From a checkpoint of a small transformer trained on Wikipedia: rotary positions, no biases in attention or MLP.
MLP neurons of a small language model. Each row is named by its layer, matrix (down: output weights) and neuron, and shows model dimensions 112-303. Each number is 128 + 32 x the weight over its row's rms, rounded and kept within 0 to 255. Numbers have three digits each. A neuron's up and down rows have the sign that makes its largest values positive.
After each neuron's rows, "fires before" lists the tokens most often just after its 100 highest values on Wikipedia text that the model never trained on.

L2.down1187:224124176106144081065189154162146099183131088132126200152103146090063158159073113144114108106170140097146119113177153144131142178153110086102129108097125144161105118092122127134076081132112115154163169095137131123096106116085150084069156120088135039092124093156135126087134134144079118130106157084105100158114087152193110128124109154173160030107130124115091176118121135149187123124141091129140133167086169146124089136179125106165153119149144096069139205141109134120115125140140076142171120142125116149167175134113108115158139109099118142165157006077121145162126105117140142174
fires before: "=", "|", "-", "In", "The"

L2.down670:118109163126146150101181135151116165089124147157184126179118069081072134127154129138145138131147108183103114134099142116206171100153110124112146079135148083105125159188118144125153153095054110107102142089178092123129098115127141142128108108106158118094197097121143093114132094141113106163143112177110138142116123094100180057112144151092085089189121119182140104118181125114104097062135151081122119127086069103110152113103109154189160119061105113147089194107137145116119164151104148159106170132128146159090150123119109152135118104168112080144127105113154105148107097122131112115
fires before: "=", " 1"

L9.down1066:145130152119081136105144154148120074103132092107102119101130088151176129131093107107216136179180069159157121085201172102115116070142141116030098135121111108096119107133126134076101103082207052166193112163162088109113103210128154154180103085155134106075119123127160100063156132155132106073136172166080120162122087092051095091121125126088132075147137151159110121133170109126135088134145163158143130142125112057118146084178147098085128121093140095135116093170113095130172158108219179110162121148165164168111068100106130112129096144106107156133143097163134138139172162165127125133
fires before: "-"

L10.down982:168091081153114125160076144109143131113131083134151123128092169109141168083117131158100102069100074208090155122144121094096196142147119149122133135103087144129137129125145165102084148113167097110118161151122091123136183094130151081198132115132138125160152115076072152163160124133140132088138133068157077148088139113166121194180159092148157109144122168092143089083118149103040104115077084103104132156167157055136107104071179130156082126106133123168115172150064146060157118102140097137143070140092147150140151120138096169154170115145057097157104131183144076134126075121091167118
fires before: "="

L2.down45:180120069120106114076130141089123160167196123103054111111119101156109084146091165167187097060082098120193111092107141152146148098141154092071130138085093122159099108113099157116172131085105195130108147129156084150164133202140122237114126145147165134132119094153125134108151103091121101112128127115084166138143157137140115087141085168147196131152165146132101171144121134169133166109130123107090123178121113108154149085140129162109118099125180236131059113184139114156122166126166107141118122128131162095137061173128147168150099105113112128152145119164235113152118208159096094126
fires before: "="

L10.down20:113146092126168158156138158210153144126132146166127119107123171072082183156108165126206129116156149139165131087130094168156118113161121148130126122156112096161113132128090146135186043128115109148134133114127099084127134140151139125107110148115205128122174079130139150176140077122063080096090148143080131135093137101096148149139105110090167106152125104071129112171100161084140141124142077134202109152134136146077102121119083165153126078115122113130140106091156184088150048145092138138117067112123084173140178133131122102127142119152099102133085143084080134078120121095060126186
fires before: "="

L10.down23:164122064171121074106164106111133110106097099146094137138120120106162161080089168172110127120135121183122149116074151141068132130130124116114161179147136118156141165130207138154086114169123095150150115155110176140096173126112089168156129085092181161096105150113123101065085072145208095124112122072105122124160102103182133127134129114145148107175157149164138097121156125119062174119089081159130180099138087096125065161117169099189103076105141136119157190106101132101118137115115124155197130183118101138125164090102136130144138143076150135104128084173122065050143132045114212146
fires before: "="

L2.down234:106118137154139100113158106121126182112129080162157167151091099130130148068094167128096138130110114143111141118158155141174119121131133083139170163115086113092109094171131189109082088100128122115126114155151045069142129135124190177133130107084192100133153170111149159095131109056091104102144150132119195201133129099086138154161119135064117105132114081088143101099153124115118145141071187094053103094136109106126096164075128182161166136102126143152063131141151173077150079161121100095105140101120153145199133132143102059165164105103103095089012118113143172147129099114135115081
fires before: "=", "\n", "\n\n"

L2.down1130:142079074119097082107137145126107158106062156172139143133139114097121191043122169102131093138171093106123153097115136142157107087161130149167179162095100084124103125082084088128072149064117086084192142150166133136124177098153144117179125123068113132130122132194189123205115138090114102054122136084163099093154092148062042053166147133087130116125143157112165123139131145118140096086107104174122120053143109084125062121174141070189178154106150115110143157166137100110142105165133111078059129197123162150132114152148086107100128130110135095107122083145185116150146101034196109084
fires before: ")", ",", " |", ".", ";", "\n\n"

L2.down933:119098071099128107124130100172155075133126118116107139167136102158170145170143101155204057156099088094144084124156104126130095125121126132109178101135104134164135116137174127106144154088165191157144187105184130104091131152046149196153061098149113127149143124125121105108156172132176140071105107124115123141067102125121108076090084094176175131156156123077118159145156185100171111136121134144155117129154115053161119107126124134134100165115048198138170086121098063124213096081086147084106118152120139077151118185113137108163115195132106086126097143114141117128141174175165103166
fires before: "-", "|"

L2.down753:089129107136130146091159106171100171156144083176157178107124099127118152153171132142137132125071067108131119121105102115209142102151176036086152144107124115131111113111149151074170152122073170086065113153175038077101099175115175170142168149108150111102149120095181108095161094077129100102159138070161176171122099067142108097156131133109139111160106067171102098080132131135169118155113120087081142171117087062156100125142123162150168112096125126193081193164151120126111143119111075130093162160105154137104160183127114166152140098185053085125083097164195102162117130121148128119
fires before: "="

L10.down1165:119087148170124174145136127151197119177119159118124113114126174091092132173066167080167100141111131128198153108104074098211113151155144132119106155128152153141091134115097096125131076153098141124106097110121134115091059160083154113095100144070112108106147120133138149145168076166094136096089113131153083113132132133092134146130101175108094135110154092104182153073216120073123119121127106083099132205131122138097094115131152083138170177213092141077143105153158182150217100105138115164138206081149121162146173084177143058107114089123149142183146130090097163118146146122052067154
fires before: "="

L7.down227:178089090120103121095155138101176105204180118096075155098121175132075193146140119157112124085109121096137082090112152111127166106074164076102123125108140147149133117159120153128078120086115153180161127113181112134089184128166137150158133081146140126147152106147143106139108116043102159144084128154113159155162141129137118106129094067095151134090109088120139101075126134134124100095107096101074167136178154154124143142165126155120181068110186106115096126147122100164139146120132144146136072146065137080087175127113133153228173136154097100128145189146090113077150133107105098152
fires before: "\n", "=", "\n\n"

L10.down704:072007138078105156175128094161115193142144122133092188145118075080081126119150225180042156086129148170105156112119098125111096127093104117122176149124142102153117088109109128145114096098165119121149100117182169123130071166183154094089150095152094100111107118171098165091142148139130184169142152154165172117129043127119093103131076114104109160145114147168083140149109084114087155137175138161101161059151084167131112081118112114108120093018157088140146075132066118117169105135114087131121108097135072122133143060124080190176114114122111092133136124111152159145068146166156145089
fires before: "|", " that"

L10.down73:142059096147127099120105116169122118077137116137128065111149124089214127138070119102147120125154067128096147126146123163153115125119080122154184119146116168193155162072098112134094125113152196076098150110160074187083180000108098158183092126131099100166165093128158112121125135103150138174092141090129116133121094129183165097114114076156111146110136145127163107132126087182162182082094066147122116092136115045121162138129177146142140069103136102096106144111100061089111119123130110099182110179113094110138183083107133210134127151138112113165131129157115085097085144120159141150
fires before: "="

L2.down646:178106139101093171113123157187164085150133125164170188146135157103134140158171154148087208061141198087109115097111090111182102158083138159106147115137136055147109070089118062071104172143104141117149165107154047119117089149139146108168149135154135073124106103088133160157142089080146132123111098048144098091086152107116115224117210125113155140081096127129121121122109141107150120126036187116164089107142105101113174094185159142141174175138084138124101153130159143095145114191129117081149102137167058121122151119127146184115141111140150113101112102116114132153191097109172151104
fires before: "=", "|", "dale", "\n\n", "-"

L10.down177:131167114144132135132156129128128131117138071136070113140137108113180158098123118155093079070171146163164158122123151078129135099167083145159130177134121162146139153083131144141085133132158104115134151116118141119175143089163054141113101084155089159127140091117153189122156151116136103148083137160134155118100138081190148105123127118118132119060121147150176148110161052166093163075126063156110119127153105166124089148102110137160160133132095096140152162092122124115179094147174115154154099118127170095092132112124149145118109095154123133165139184151126077142084146137053212125
fires before: "=", ".", ","

L10.down225:086073109124155145103146135189177102092145120162102124115192079165113149171150152144141196111119117134144119087112107190157058123108124105166095104100114101161105112106159149102123098167168096120086161148161155108196134132132158128180156137160120155135130116134083129069076053123154089106144132152230117119117094050080114072133132205110119135154151115142133108072144168114146162115162163188158157128138166121114138083138124202136128161165137133140092130167098162171172103155080141090181141109147124090097139114154116087139128135100125104123146196100162155118163090137207140102
fires before: "|", "'", "ne"

L2.down275:105128093154133119071135150085165138065131149159153135106113126078169080061120149068066119155133113147077141126139138118175169099112163122097148112069097082164130087135149067085124118104140123104130103183095081152124097123108145156115144114121123128151122123092119098127114131114106173094127120123166098117164084104099105188120160163080171138096131110121143157157188103094176142132110140154082170074137094118178085130083092075153170084162127095182098109156077154104104157148137136101083174167138156107182081171086041113138123135083131159158101104101059169089079101133175077103
fires before: "="

L8.down930:111067095113137165142173090174164198116153090124116104109142129102128163189100123128136128143094107142089075089110151111134151167153152074207127139131166134113201149124151123093131166107136224144140111111144179163205113122155075157169138137128118139118155089164149167081103138119122129155184110104133123168155114138136082069109130156149182123090099149109068149167135134170101116096092107140165182092114148148106068202094069096124106074084117100181144161132152120136193123189079132159103131142125078134103148149150122087136138113127095127081155121177140124141140171080127100066
fires before: "=", "field", "\n\n", ","

L5.down57:133106216078144060039132097164152125194169121156149173137146144087131188140151112131075089149073087138117092117134097195160127106181168133140111074039150101142095118107190168079135129160118127132123187153118142100144182070115120112089148170121136145157139123120103126140150091140032083114141034169124145114118113150092122127139096137115172167124174154156162114111124192097126135138106148176147165121090094105170152088145132138143164066130087151144127126104072156081197160163109080115124101153133125115168035139176117109090124176125096161136162141152133070118154150091158124164
fires before: "|", "=", " |", "In"

L2.down206:149114076143198138165181145147134096118151117139135173113126127156127124171138100124090063101081116093166059146158133125164182138117117159125111145142077075185135108112108102073188156142175145111088109134132100047121118100112165154124076124103120103122187073091126109114209125132167150194131120023102087160108058116137116120127117154158146073115181110102135105140133158192167152083168134102137154160157161119180174130160177155140161080147088111138086114174129144118146150150091107131165194172139104162156142174092181144085138142126103041121137116169157077161165112146120180112
fires before: "-", "|", ":"

L9.down855:141137051182092147139123166127160123123159158149059086103096173124142145165160113117142142143124123127148134101105101115137146124134171120174146137094161197136200172111127119137139127105090178094154112153113140151111198105132146105169131146193107109088162108163077056155142109078155108128186151079129120157154148081147154126070135093150143130087075130128105077118147124158147154082094120093052103145165180111090166114143142150142090109100084146145154141089094110125054131181124078085159098167115136116115140085153108149146141150152107132220103127122125126143138095098113082077
fires before: "="

L8.down1096:159105134135121129128096135090111072109146077176106107109122150077101173149124117161083121082131109145123130096118118072105126133138170120153131151072138151151162166164147124161071175126069126116235164104192133075150165085139096123173107133119146213130177094096123153062105107054119117177117192105122120112099128116117143087151134081142144081139085109201141141146108083146152112107098101133123122110099173113113124178123115090202112137108092140149096109098092099121112102112126176096218138150064189130083178145119119175150162155135086086143127121129129068175164116134129110129
fires before: "=", "\n\n"

L10.down402:097055085132097163127117135124078139172105109118161134114167146101120106075104135137139069129055150087114182116149131093141150097120134140068072158147162184045158142122097088109155145133149175133057147128115181092132162101098110097089109079076158128143124129161118133121138148104158085125108136110133088125170103066141109142076106177175116099108099084130112165120133107146143162129112180165070095148119177135125088109095127154164155135138086191145087096161146165193114132136095129146159131120178113124114116120175181153157116180158170109106136132100111102144124133132112052100
fires before: "\n", "\n\n", "=", " the", " a"

L10.down464:168120122088137151128138134145092146106158074170135204163082109112103139094072173105155163102130130112145078133131106114094148188147120110152062155182110148163169177150119122145096186122128093147136134096110115119117089091116096119140096073147129137172139109130123119108119147118178175154111149163095108101095165098143158121137108154115131120063092167144124079137165100126175093183132101107114103127179141090133139140118135158123151152160076156115148096105133062100113134173173101125109093127180192071158166129153173112167106113175144172119126125141150130134091167170059178133
fires before: "\n", "\n\n", "ort", ".", "uki"

L7.down1206:108118165136100147122165141164087142101133104117102131116118166146100070150148187110172122136164096115164124110171123104184091154168084123161106135085088133146137135131176111096110138086119176136156144112165102148103178105140149166173099119097166195142159148173120084137131092112121120109120112104162131143135103138105110161153095161108129154158118103081130074100172129123088185125152109149155121142165140125090107087193139136136152163137168160123122138121134167152140098137168207097113130132152123129200137193090103088125171108173146093097133130099098092109125087106145138136
fires before: "|"

L8.down181:061122130150158204126122136156179142110129123124061182141071089166130129154142103114137143144118141148136149168096077100110092137165114158103139113120122108134146118124154162145137070117084126140111134104096126139008137182112127117175111154152125147116128105169158135122110079189165044139116188199146136091161101118148141136124150137139104109162110121132143086134161154145162090112121118097167075143116132198091087115061146119129032084172159095126079088060095148085097111118112124054153154108111095127082092136112101102124107171090182117150141136073118114118141154180183128149
fires before: "-", "|"